From a checkpoint of a small transformer trained on Wikipedia.
Architecture: LayerNorm before each block, learned positions, tied embeddings.
Training: a variant of Muon for these matrices, 13773 steps.
MLP neurons of a small language model. Each row is named by its layer, matrix (up: input weights) and neuron, and shows model dimensions 128-255. Each number is 128 + 24 x the weight over its row's rms, rounded and kept within 0 to 255.
After each neuron's rows, "fires after" lists the tokens most often just before its 100 highest values on Wikipedia text that the model never trained on; "fires on" lists the tokens most often at its 100 highest values on Wikipedia text that the model never trained on.

L7.up388 [ 85 123 127 134 114 184 185 132 141 133 161 208 147 131 155 154  94  93 139 106 132 149 149 112  91 132 118 119 125 115 124 132 125 136 134 133 112 121 120 128 127 100 154 127 110 106 102 150 116 155 115  30 123  99 125 156 119 128 113 169  88 146 100 112 111  97 148  98 118 117 119 120 123 154 161 141 120 126 150 127 132 146 112 125 117  83 142 141 168 143  84 136 139 126  74 111 150 176 114 140 153 127  81 152 149 105 122 167 135 139 128  92 147 105 149 173 150 176 133 160 142 144 139 169 168 126 113 124]
fires after: ".", "1", "3", "5", ",", "4"
fires on: "\n", "1", "0", " and", ",", "2"

L9.up879 [ 90 158  95 160 159 170 109 151 103 115  94 130 129 110 134 121 126 162  96 105 134 125  82 120 129 134 101 153 107  92 166 136 102 138 175  83 112 160 141 163 143 123 119 110 132 128 121 105 133 162 158 103  79 102 136 171 124 153 110 122 127 102 165 126 129  99  92 121  98 130  74 140 158  85 148 173 110 100 115 109  71 120 159 101 178 143 136 118 107 141 104 108 154 150 144 157 128 145 160 126 139 126 107 128 126 140 151 108 122 196 146 136 169 139 107 118 135 137 133 133 140 123 140 130 166 101 174 106]
fires after: "1", "0", "2", "3", "5", " of"
fires on: "0", "5", "8", "1", "3", " the"

L11.up756 [119 134 125 154 162 162  96 125 156 154 137 116  71 132 147 104 160 117 109 132  83 123  89 108 151 105 129 156 148 151 133 143 125 149 114  95 172  98 100 153 133 168 123  89 122 126 117  79 120 130  99 141 133 145 121 106  98 114 113 145  75 151 124 137 122 164 152  88  90 123 130 129  88 118 139 157 176 162  95 103 148 138 128 168 151 109 139 145 144 130 157 115 137 121 138 105 143 111 110 103 155 131 155 124 160 192 148 138 127 164 126 130 153 126 162 111 115 133 173  97 121  85 112 117 133 114 117 153]
fires after: " "
fires on: "1", "s"

L8.up83 [198 132 163 156 123 170 100 126 136 129 131 122 161 114 112 104 173 160 116 161 110 172 151 149 133 143 105 169 118 110 137 105 133  86 109  74 147 151 137 126 149 131 146 140 156 101 119 128 151 142 129  61 167 101 104  92 124 137 126  89 145 138  65 152 142 129 143 167 106 152 140 138 156 115 129 125 158 124 109 105 118  77 142  83 145 127 184  89  94  78  87  63 164 134 150 120 141 160 133 137 124 138  88 127 135 111 143 124 111  83 124 150 128 141 102 122 101 153 106 141 111 145 116 134  95 131 101 112]
fires after: " ", "–", "9", " L", "-"
fires on: "2", "6", "t"

L11.up233 [126 158 114 114 142 151 109  85 116 139  94 152 127 145 156  94  93  72 134 145 138  87 125 139 163 131 155 202  75 154 122  72 121 131 134 134 153 153 116 137 107 140 141 148 130 129 155 126 158 148 126 163 119 131 113 145 184 104 113 146 128 144 121 125 117 106 138 127 135  96 105 160 119 110 128 187 209 170 111 120 111 125 134 151 119 119 125 139  77 119 134 124 172 143 133 104 126  95 100 120 113 136 165  97 139 161 127 117 158 136 144 106 100 145 134 126 134 152 118 128 115  83 132 121 159 112 123 138]
fires after: "1", "2", " the", "-", " of"
fires on: "9", "0", " W", "7", " New"

L7.up420 [127  86 139 146 156 114 167 127 147 108  67 136 122 141 122 136 124  97 130 129 127 125 114 118 137 137 114 151 116 110 128 159 135 137 131  87 157 142 131 118 142 130 153 108 140 146 182 149 128 130 148  78 137 157 104 108 121 144 104 153 121 103 138  94 149 152 125 111 161 101 103 114 152 147 122 140  84  92 137 126 113 106 119 145 173 134  81 138 103 140 161 141 109 121 120 142 150 130 140 100 136  87 138 132 124 130 132 108 111 154 135 139 133 128  51  94 104 102 156 114 176 120 160 146 111 134 102 120]
fires after: "5", "6", "7", "0", "4"
fires on: "5", "3", "7", "1", "6", "0"

L9.up262 [119 104 147  88 134 132 127 117  84 115 123 118 157 100 111 119  81 143 106 111 155  99 129  89 145  97 101 140 171 107 125 134 133 146 134 154 130 163  92 108  90 139 107 140 125 133 140 167 120 123 146 157 155  99 103  98 112 118 130 112 131 151  86  98 139 108  90 127 111 107 150 107 171 137 101 148 114 116  99 128 131  95 161 100 129 129 147 106 112 114 105 136 110 140 111 149 141 114 138 113 147 127 134 118 129  89 148 166 154 137 110 147 140 125 115  88  88 154 108 173  82 135 136 157 139 125 121 177]
fires after: "9", " Men", "s"
fires on: "9", "'", "8"

L7.up705 [110 146 116 111 118 143 142 115 110 100 139 137 124 122 148 138 123 103 120 136 128  72 116  76 135  85 147 192 143 121 138 170 109 113 144  82 120 118 146 127 131 133 120 123 115 137 129 152 159 155 157  79 132 124 143 102 159  80 103 148 122 148 141 170 131 131 170 132 140 158 129 129 205 118 168 157 137 135 100 140 152  92 123 110 103 108 151 176 124 134  84 138 102 134 162 130 124 157 105 118 143  94 110 117  85 118 111 156 121 171 139 117  85  88 102 113 118 113 159 135 101 163 160 121 105 136 126 160]
fires after: "1", "y", "4", " ", "s"
fires on: "0", "1", "t", "2", "'"

L12.up611 [148 141 114 170 129 145  70 142 163 158 142 113 144 124 153 111 122 116 108 154  55 128 146 128 125 129  89 147 151 128 150 164 133 102 150  98 166 150 124 119 157 167 138 152 149 102 152 126 151 113 124  83 124 112 108 100 114 109 117  96 118 164 154 108 115 136 108 145 159 156 117 117 112 150 152 119 100 163 134 117 165  99 164 130 111  91 154 142 148 143 119 145  83  90  93 162 112 142 121 126 114 115 114  89  85 116 151 133 111 149 123 112 102 131 146 135 154 120 141 101 120 157 127 134 100 133 168 131]
fires after: " ", " A"
fires on: "2", " bi", "t", "I", "ly", "hi"

L7.up486 [132 126 151  86 130 155 104 129  92  55 123 118 124 133 132 131 138 172 146 155 127  95 121 104 131 142 130 127 161 140 121 115 114 133 118 130  84  86 104 145 156 113 133 110 115 184 119 110  82 144 143  79  78 128 160 146 130 123 105 158 136 143 117 129 131 137 106  92 160 127 158 140 136 127 113 141  74 202 143 116 100  81 167 137 115 133 130 137 112  70 166 150 109 117 148 131 149 117 158 117 129 112 110 116 150 127 111 161 107 141 125 137  85 140 108 127 114 121 143 122  81 106 132 175 110 160 134 132]
fires after: "0", " ", " p", " (", "1"
fires on: " |", "–", "-", "s", " ", "NE"

L7.up424 [105 129 153  94 129 126 116 110 113 135 155 124 106 113 140  59 108 129  92 131 151 157 126 121 158  93 113 146 108 145 149 111 101 138 147 141 158 145 124 115 124 128 121 124 124  79 153 144 101 142 122 129  90 126 114  95 133 159 144 184 114 184 122 108 109 136  99 124  95 153 115 130 105  90 138 127 132 130 124 114  86 139 123 176 153 141 177 160  93  82 144 137 176 140 120 119 115 135 130 118 136 141 160 142 137 109 131 141  97 139 173 161 117 110 159 130 109 169 144 121 110 112 114 118 136 138 207 152]
fires after: "9", "1", "0", " "
fires on: "7", "9", ":", "8"

L6.up278 [120 160 142 131 110 107 160 100 111 123 119 167 172 113 151 113  89 138 111 149  98  46  98 105 116 121 144 158 151 160 165 155 114 138 124 122  99 136 139 137 127 126 107 118 108 171 147 113 119 118 166  85 117  99  98 120 109 126 129 163 128 107 100 123 160 122 136 124  96 143 112 116 170 111 158 133 119 118  75 128 161 127  97 123 114 102 113 135 134 120 189 161  92 142 123  96 146 139 150 107 134  97 141 125 158 115 122 103  95 145 131 111 160 163  94 114 144 157 162 156 124 113 103 120 114 155 150 141]
fires after: "1", "6", "2", "7", "w", " B"
fires on: "1", "4", "2", "or", "3", "our"

L2.up501 [140 125 116 145  91 107  93 106 147 149 117 109 161 136 105  87 136 154 102 113 110 185 138 113  81  82 147 112  93 131 135 106 132 154 124 134 113 105  95 111 134 157  88 163 155 140 132  88 113 147 120  95 127 176 115 129 162 111 149 115 114  81 163 153  98 187 138 134 103 163 123 192 107 119 161 112 136 137 127 111 152 137 113 114 163 128 165 113 122 135 138 104 151 123 167 122 131 148 157 134 128 126 121 141 122 177 112 132 134 147 130 130 110  98 158 120 120  77  97 116  96 123 142 161 108 162 132 132]
fires after: ";", "\n", " |", ":", "|"
fires on: " —", "|---|", "---|---|---|---|", " ", "|---|---|"

L8.up916 [144 137 110 129 135 144 135  78 169  95 129  95 130 122  94 145 111 142 123 101 133 118  86 160 116 139  97  99 102  82 122 139 102 140 137  76 124 137 124 153 165 110 102 108 115 115 160 123 158 138 151 103 129 123  65 128 125 118 112 114 152 126 138  89 107 135 131 133 167 145 141 117  74 138 163 147 126 117  93 133 109 123 159 109  90 132 111 140 139 143 125 143 161  89  93 105 163 119 139 139 132 115 136 160 117 157 117 131 135 144 121 103 124 206 106 208 112 148 129 143 119 153 126 124 101 146 197 146]
fires after: "9", "8", "7", "0", "2", "6"
fires on: "0", "4", "2", "3", "9", "8"

L8.up378 [144 159 154 170 129 111 159 107 149 174 145 145 182  88 151 128 111 150  57 116 135 135 149 122 121 128 131  97 140 135 125 124 149 134  83 123 132 160 127 162 122 124 106 120 115 123 124 128 144 133 140 128  83 131 125 120 152 131 133  92 135 103 106 123 132 119  99  76 131 107 170 108 104 100 132 147 131 116 126 143 141 111 167 130 125 141 159 156  92 142 137 110  97 133 126 151 181  89 161 133 130 145 125 159 127 179 176 112 138 113 121 105 154  67  93 176 130 111 122 138 135 123 121 181 129 147 106 131]
fires after: " ", "5", "1", "6", "2", "4"
fires on: "7", "1", "2", "6", "0"

L8.up37 [116 124 110 123 121 138 138 101 135 137 140 119 102 132 164 158 157 150 103 104 130  85 122 140 141 142 141 127 133 139 114 115  98 113 135 109  87  94  98 164 106  78 121 134 138 169  95 119 131 163 136  58 134 176 133 125 124 128 117 119  99 142 158  58 123 159 107 120 171 122 101 133 125  85 110 140 136 139 144 119 148 136 129 106  98 127 160 114 129 127 165 136 143  96 130 145 153 161 116 129 104 142 137 165 146 120 106 151 176  87 155 148 139 116  69  85 112 165 134 136 150 152 114 108 124 140 113 101]
fires after: " |", " ", "3"
fires on: " ", "\n", " |", "–"

L7.up578 [146 143 165 119 162 120 139 119 138 101 126 163 111 127 127 112 106 100 133 155 117  97 154 144 140 168 121 172 121 127 115 137 132 155 109 173 143 115  94 144 177 132 167 120  99 111 158 172 111 138 140 134  88 104  61 111 192 126 158 178  94 129  91 117 161 127 134 127  92 116 120 124 101 134 109  96 128 149 141 107 134 123 117  95 156 169 152 139 103 100  73 163 124 121 140 161 136 144 124 154 141 150 139 103 133 117 123 118  95 169 131 147 151 116 111 134 158  85  98 174 141 149 167 160 156 143 114 154]
fires after: "2", "1", ".", " "
fires on: "0", "9", "8", "5", "2"

L6.up377 [142 160 125 164 114 105 153  88 148  95  97 118 131 139  80 176 136 153 126  95 151 137 137 143 117 104  94 138 125 145 118 129 103 143 117  94 128 112  94 132 137 114 133 159 108 173 142 130 145 117 129  93 153 141 138 117 162 117 148 112 141 145 148 124 113 145 115 119 109 120 142 125 107 136 126 150  91 145 130 108 118 138 139 165 150 127  78 110  73 136  92 131 127 123 114 119 112 112 169 106 157 172 135 124 128 131 100 109 154 141  80 178 164 145 136 104  86 113 156 136 134 146 113 143 134 120 153 117]
fires after: ".", " Le", " Con", " co", "8"
fires on: "3", "c", "5", "4", "t", "8"

L7.up872 [ 87 120 129 143 127 116 162 124 108 116  84 129 138 157  79 161 146 146 101 129 126 171 100 132  92 121  94 146 148  80 165 133 165 103 116 146 134 118 142 127 141 138 203 118 109 157 120 167 142 162 160  61 120 127 133 155 157 157 133 140 135  84 151 126 135 140 122  87 145 117 145 100  99  99 142 158 118 132 139 135 101 132 147 124 140  98 152 119 110 130 102  96 155 124 146 125 159 132 111  95 133 120 117 123 113 115 184 114 147 158 141 106 192 125 106 120 140 157 146 127 120 161 141 118 144 100 121  90]
fires after: "1", "2", " ", "0"
fires on: "9", "8", "7", "6", "5", "4"

L9.up238 [143 130 124 124 101 141 155 126 148  63  94 119  99 154 132 133  79 155 107 151 109 139 134 115 149 142 156 112 106 132 137 120 146 161 128  89 115 128 104 142 151 120 142 130 111  60 133 101 100 126 142  88 135  88 136 136 177  99 177 148 125 107 135 171 120 101 137 138  74 116 123 105 128 115 158 140 152 121  61 157 111 137 148  89 177 131 127 119 167 128 116 117 159 136 131 123 128 137 128 142 112 131 112 112 135  96  94 100 154 110 117 163 136 150 125 156 127 106  88 132 145 151 146 156 145 106 138 112]
fires after: " ", " pro", " (", ".", " con", " pre"
fires on: "2", "0", "1", "s", "vers", "fil"

L6.up25 [162 134 121 131 106 141 119 148 125 133 135  96 126 126 107 118 150 156  76 152 101 152 146 106  80 149 103 142 116  95 161 147 155 142 111 115  93 100 151 112 105 118 117  90 101 126  94 142 137 131 175 109 100  89  94 103 127  75 107  93 152 113 141 138 143 101 151 158 129  88 118 114 135 142 133 116 169 135 141 111 119 148 133 122 143 134 135 177 112 146 124 121 121 123 162  79 117 172  99 116 173 110 131 109 160 101  98 146 136 135 141 117  66 147 106 165  80 165 118 168 131 117 127 121 123  93 103 123]
fires after: "0", "2", "9", "1", "cre", " En"
fires on: "0", "t", ").", "en", "9", ";"

L11.up744 [162 125 116 100 143  97  99  97 160 121 143  85 109 128 147 137 113 131 144 138 133 124 140 185 125 115 138 149 113 110 117 138 138 130  79 142 119 140 101 140 118 100 114 127 131  98 123 149 102 134 166 165 121 160 135 121 128  97 168  85 123 157 113 142 135 143 132 132 130 130 129 135 125 123 133 121 140 162 136 111 102  83 173 169 156  99 108 120 136 101  97  86 132 170 154 147 139 172 153 131 118 137 115 151  99 147 109  97 116  62 131 154 149 148 162 103 180 167 137 157 141 147  84  99 129 113 117 167]
fires after: "|", " |", ";", " "
fires on: " ", " (", "1"

L9.up246 [136 103 165 115 128 161  70 124 138 118 117 110 132 123 128  98 138  70 159 118 176 126 121  60  93 145 144 110 122 131 130 161 112 143 114  91 150 121 141 149 129 147 137 161 124 145 115 135 170  99  86  97 149 141  88 159 145 119 110 145  74 146 115  90 154 123 125 110 152 117 135 127  74  89 144 148 122 135 101 143 151 138 103 167 124 107 143 144 105 113 122 128 130 138 182 153 140  88  80  96 137 112 137 133 132 152 140 110 137 148 145 139  88 163 116 136 150 102 124 105 105 115 116  77  94 139 155 124]
fires after: "9", "0", " ", "1", "8"
fires on: "9", "0", " can", " p", "2", "6"

L11.up297 [141 127 138 102 125  80 146 129 138  79  77 114 113 129 166 159 100 164 138 125 106 148 143 174 146 135 152 156  96 122 137 104 171 131  99 152 139 110 128 152 155 130  91 100 114  90 120  94  69 154 127 109 132 113 111 173 146  90 152 114  95 108 157 136  87 127 121 112 119 134 124 137  85 135  81 149 168 128 132 103 143 160 152 124  96 138 136 115 141 130 146 165 155  92 126 127 147 142 152 141 113  96 127 103  86 134  96 156 139  92  92 136 115 120 129 132 128 123  96 128 133  85 125 141 160 105 141 148]
fires after: "0", "9", " ", "|", "1", " |"
fires on: "1", " ", "2", "0", "9", "7"

L9.up940 [135 127 136 167  82 169  93 139  92 116 158 112 126 112 108  74 119 110 116 142 123  96 125  96 128 118 166  83 118 158  85 150 121 149 131  65 110 145 124 130  95 112 161 103 159  73 122 100 150 130 123 140 113  94 152 121 149 148 157 121 140 100 134 147 150 131  88 152 114 123  80 105 163  97 122 139 148 159  71 111 171 139 133  93 144 127 101 101 108 140 112 112 136 108 166 146  93 159 111 153 136 114 105 116 155 151 130 147 100 102 122 104 136 135 105 129 189 181 164 154 167 123 147 143 188 131  89 150]
fires after: "2", "0", "9", " ", " ("
fires on: "0", "2", "6", "to"

L6.up161 [164  97 123 171 131 129 112 102 162 109 129 122 142 161 186 140 147  95  86 116 102 122  99 152 103 100 125 144  79 101 127 108  86 135 144  71 128 106  64 124 165 139 116 169 112 129 124 133 169  54 125 117 121 160 130 154 156 122 139  97 138 149 115  95  81 150 163 112 119 166 144 124 146 143 131 122 114 145 101 144 126 130 113 126 134 151 128 159 155 137 151 107 126 145 146 115 134 148 123 135  87 122 112 181 168  77  69 161 132 108 103 124  87 102 115 102 150 127  98 113 107 130 145 146 100 125 187 140]
fires after: "\n"
fires on: "\n", " that"

L11.up156 [123 122 147  83 145 117 149  99 108  72 100 147 127 166 159 154 126 110 161 152 119 123 116 157 116 147 151 142 154  90 168 116 161 117 143 101 172 144 122 136 161  85 147 131  80  99 149 136 100 121 161  99 147 154 109 140 147 124 122 153 179 141 127 103 144 119 135 100 141 182  74 139 120 111 116  97 158  78  89 133 168 137 135 121 139 124 105 111 168 143 135 136 194 122 122 138  84 113 142 108 156 122 121 134  97  93 148 178 132 131 110  94 126 168 130 169 137  88 123 125 107 113 127 185 144 153 125 102]
fires after: "0", "9", " ", "–", "1"
fires on: "1", "2", "0", "9", "3", "5"

L12.up478 [114 116 106 118 142 152  79 157 129 154 122 162  91 120 103 136 111 153  70 131 124 151 161 108 157  68 176 114 145 118 125  88 136 139 173 128 164 140  93 116 118 114 116 126 110 132 153  98 144 139 112 145 123 109 124 119 143 135 142 132 117 116  96 166 129 160 117  73 147 127 132 138 151  87 110 187 122 148 102 120  97 142 122 133 142 102 145 121 131 154 111  88 105 130 165 127 109 113 130 154 125 128 136 113 103 134 128 137 143 171 147 112 135  88 166 167 129 137 147 113 141 176 113  76 174 128 105 115]
fires after: " ", "1"
fires on: "1", "9"

L9.up350 [128 172 122 140 108 125  97 121 121 136 118 133 132 138 154 104 143 127 115 161  77 121  99  86 123 204 167 117 116 119 139 136 137 157 114  88 120 128 162 133 122 147 129 157 133 131 125  96 139 120 109 108 107 128 140 185 115 119 165 125 113 111 139 130 147 150  67  96 142 109 128 199 137 128 132 145 108 107 130 127  96  88 149 107 135 123 148 133  75 130 141 146 133 128 119 151 146 176  87 141  94  80 120 145 116 118 130 105 108 133 144  94 136 175 106 124 138 123  73 155 113 101 152 165 159 145 129 121]
fires after: "3", "1", "4", "0"
fires on: "0", "1", "2", "3", "i", "on"

L8.up978 [138 124 121 125 158 119 164 108 143 175 138 125 109 144 139  67 145 135  89 101 148  92 105  98 120 124 140  98 125 165 162 126 148 112 119 131 162 147 118 142 128 145 135 113  85 104 143 150 109 157 106 167 101 136  97 162 157 135 115 107 157 154 144  69 118 103 140 136 149 124 127 127 103 121 131 178 175 134 118 144 111 117 110 118  91 137 127 143  73 112 114 144 146 153  71 131 132 126 155 132 138 141  97 167 147 143 140 156 157 133 140 113  88 144 109 159 147  90 113 127 154 112 135 161 180  83 147 152]
fires after: "9", "8", "2", "6", "7", " I"
fires on: "0", "9", "7", " of", "ta"

L11.up873 [ 89 125 144 160 150 180 140 111 136 133 128 141 131 129 145 116  91 150  99 164  94 142 110 130 137 158  94 115 120 170 114  85 168 134 132 142 128 102 113 101 140 120 165 130 137 140 128 127 130 107 148 120 143 114  84 127 121 133 124 106 121 131 143 144  95 163 126 102 121 118 123 129 120 128 101 137 166 129 124 122 109 176 109 105 153 121 146  96 118 195  90 128 135 165  76 132 167 163 115 127 139 143 150 116 150 119 113 117  68 165 123 161 133 140 151 145  99 117 118 105 100 141 115 150 119 189 155 107]
fires after: "1", "4", "2", "8", "0"
fires on: ".", ",", ":", "–", ";"

L6.up52 [136 135  98 145 121 107  96 127 144 103  97  94 129 108  99 132 168  87  87 161 114 150 147 140  99 120 187 134 100 144 114 143 127 138 105  89 129 154 126 144  92 108 162 119 125 115 129 118 119 152 167  88 118  99 124 128 168  91 119 113 150 111 143 137 101 112 113 166 115 133  75 105 147 141 164 163 134 142 149 111 117 111 117 100 127  88 159 137 104  76  96 113 108 138 145 141 117 182 109 149 116 121 130 123 162 117 147 152 143 142 114 119 110 139 134 147 110 146 104 122 125 143 128 115 179 130 133 117]
fires after: "1", "2", " ", "0", " in", "9"
fires on: "9", "0", "1", "2", " February", " January"

L2.up438 [129 121 134 100 128 141 159 104 119 125 119 132 132 132  92  98 140 147 102 110 127 186  83 169 131 119 144 103  84 135 117 138 129 109 110 121  80 125 136 135 108 131 108 131 163  91 127 154 124 121 122  92 131 129 153 136 143 139 135 109 123 118 129 155 108 102 154 137 103  89 142 164 127  96 158 122 117 173 154 105 120 137 153 117 135 152 117 116 181 167 145 121 113 159 143 131 147 127 142 113 140  67 104 110 106 141 140 107 146 125 127 128 151 131  85 127 140 148 129  79 109 149 103 156 118 160 129 132]
fires after: ";", " |", "|", "Review", ":"
fires on: " —", " score", " drama", " app"

L9.up542 [176 170 108 123 167 167  91 121 134  99 100 122  92 126 160 106 122  93  98 149 102 117 170 122 150  80 114 136  87  90 160 148 132 149 126 128 129 112 115 136 155 116 170 128 157 119 165 118 115 147 118 139 137 112 106 129 171 145 116 130 139 105  75 166 135 169 119 150 123 125 102 110 163 106 166 166 118 112 123 106 100 148 149 112 128 105 165 139 124 133 106 111 127 147  87 130 134 112  93 111 141 156 136 143 136 117 132 151 126 112 172 122 144 165 146 128 126 144 119 148 127 134 154  94 131 159 111 105]
fires after: "1", " ", "2", " August", " October", " in"
fires on: " ", "9", "1", "0"

L8.up798 [120  67 127 146 124 161 148 131 119 123 104 165 167 141 155  95 184 114 126 132 112 146 140  93 121 127 125  94 107 127 157 142 112 106 105 154 115 109 137 178 119 116 122 112 154 143 113 134 141 138 140  95 136  96 110 119 126 131 157 127 172 132 172 123 118 139 166 156 137 136 141 191 139 124 136 141  98 109 130  95 113 117 155 100 136  84  96 138 131  97 141 153 179 123 104 129 142 136 144 110 112 126 184 120 166  92 116 179 166 135 131 134 131 168  85 118  94 142 139 121 148 124 149 127 138 162 126 152]
fires after: "0", "6", "2", "5", "1", "4"
fires on: "0", " in", " million", "1", "2", "8"

L7.up925 [122 131 116 140 112 114 155  96 127 101  89 121 127 147 118 118 134 123 113 117 131 119 114 148 125 163 183 147 111 120 179 105 127 133 131 127 119 119 117  88 115 102 144 140 139  81 152 146 153 109 157 119 139 155 136  99 123  76 130  85 132 154 140 133 111 130 161  88 155 121 153 111 126  93 174 154  83 165 110 100 136  80 129 139 148 118 127 103 154 123 157 108 176 133  80 146 139 111 131 118 125  95 142 163 138 104 128 149 171 102 178 150 107 109 155  88 150 111 164 120 134 173 128 163 136 114 109 131]
fires after: " |", ";", " ", " Me", "8", "s"
fires on: " ", " |", "ga"

L12.up556 [166 115 118 159 171 112 161 101  96 138 100 155 146  84 137 127 113 160 116 103  93 131 120 123 113 135 129 128 107 112 130 116  63 109 146  96 122 156 119 146 140 175 111 122  97 124 166 130 142 153 129 138 127 121 113 118 130 186 151 120 104 109 169 139 108 150 132 121 112 166 108 145 142 126  87 116 169 125 148 109 156 146 124 101 135 142 101 113 111 141 109 136 114 152 102 160 144 140 134  97 137 103 139  91  69 132 124 141 143 108 140 163 121 118 105  74 143  81  89 120 128 115 150 151 118 151 127 156]
fires after: " |", "4", "8", "0", "3", "7"
fires on: ".", " ", "0", " −", "1"

L4.up975 [ 88 115 103 152 129 156 168 125 117 121 116 122 136 112 152 131  93 124 143 109 112 159 113 178 101 118 120 192 110  83 102 141  82  83 120 124  99 131 156 104 114 113 161 159  96 134  98  94 149 105  82 158 132 122 136 170 148 104 114 138 125 178 111 119 168  96 149 183 135 113 141 113 149 153 123 155 120 116 149 150 144  96  92 150 120 159 118 126 112 127  71 166 144  87 137 125 116 111 132 139 132 127  92  97 121 186 169 122 157 162 119 158 104 115 127 106 122 130 126 130 162 137 156  91 121 133 127 139]
fires after: " one", " A", " some", " Ha", " Be"
fires on: " of", "n", "th", "f"

L12.up732 [134 110 131 127 133 158  88 158 114 169 124  70 134 100  84 157 100 147 129 172 178 106 140 103 109 149 146 140 120  94 132 174 145 160 121 139 174 180 117 128 139  98 105 158 138 125  66 105 158 132 145  92 109 145 134 144 137 134  82 131 124 123  94 139 115  70  95 154 165  78 137 119 121  87 120 116 133 129 133 143 175 104 140 123 140 104 144 104 125 145  99 175 116 137 121 120  96 123 159 138 129  94 149  99 127 126  97 147 134 131 138 106 152 131  67  89 136 127  76 170 107 119 127 162 154 132 122 115]
fires after: " ", "2", " (", "1"
fires on: "1", "9", "6", "4", "7", "8"

L8.up1003 [114 138 138 144 144 121 154 100  89 105 118 142 153 101 122 145 122  83 117  83 119 113 137 121 114 182 115 153 142 151 111 106 139 111 113 143 169 122 125 172 168 139 157  75 118 145 144 145 128 123 148  95  94 121 116 161 132 138 137 121  37 128 112 126 120 130  93  62 152 141 116 148 116 120 141 106 133 141 106 171 125 101 127 160 145 134 101 143 157 134 102 113 119 151  80 171 154 136 115 109  95 134 142 162 125 110 135 113 104 101 130 132 131 149 121 144 130 123 154 107 114 142 136 132 148 150 137 129]
fires after: ".", "1", "2", "3", "0", "4"
fires on: "–", "S", "2", "-", ".", "4"

L11.up794 [153 111 121 139  98 101 147 150 114 127 113  85 151 135 127 161  99 148 105 126 134 144 147 177 141 130 162 136 141 122 167 135 142 141  81 160 158 166  89 141 120 156 145  79 143  74 150 162 103 156 166 129 152 159 139 131 149 104 112 131 116 103 168 170 121 127 116 120 161 140 108 113  91 118  95  95 159 131 146 120 124 128 182 101 142  75 139 108 137 134 153 146 130 135 109 128 113 118 146 115 105 166 103 135 126 141  98 139 108 107 132 145 105 116 130 137 117 125 113 155 165 120 101 142 123  89 134 129]
fires after: "|", "0", "9", "–", " ", " |"
fires on: " ", "1", "2", "0", "9"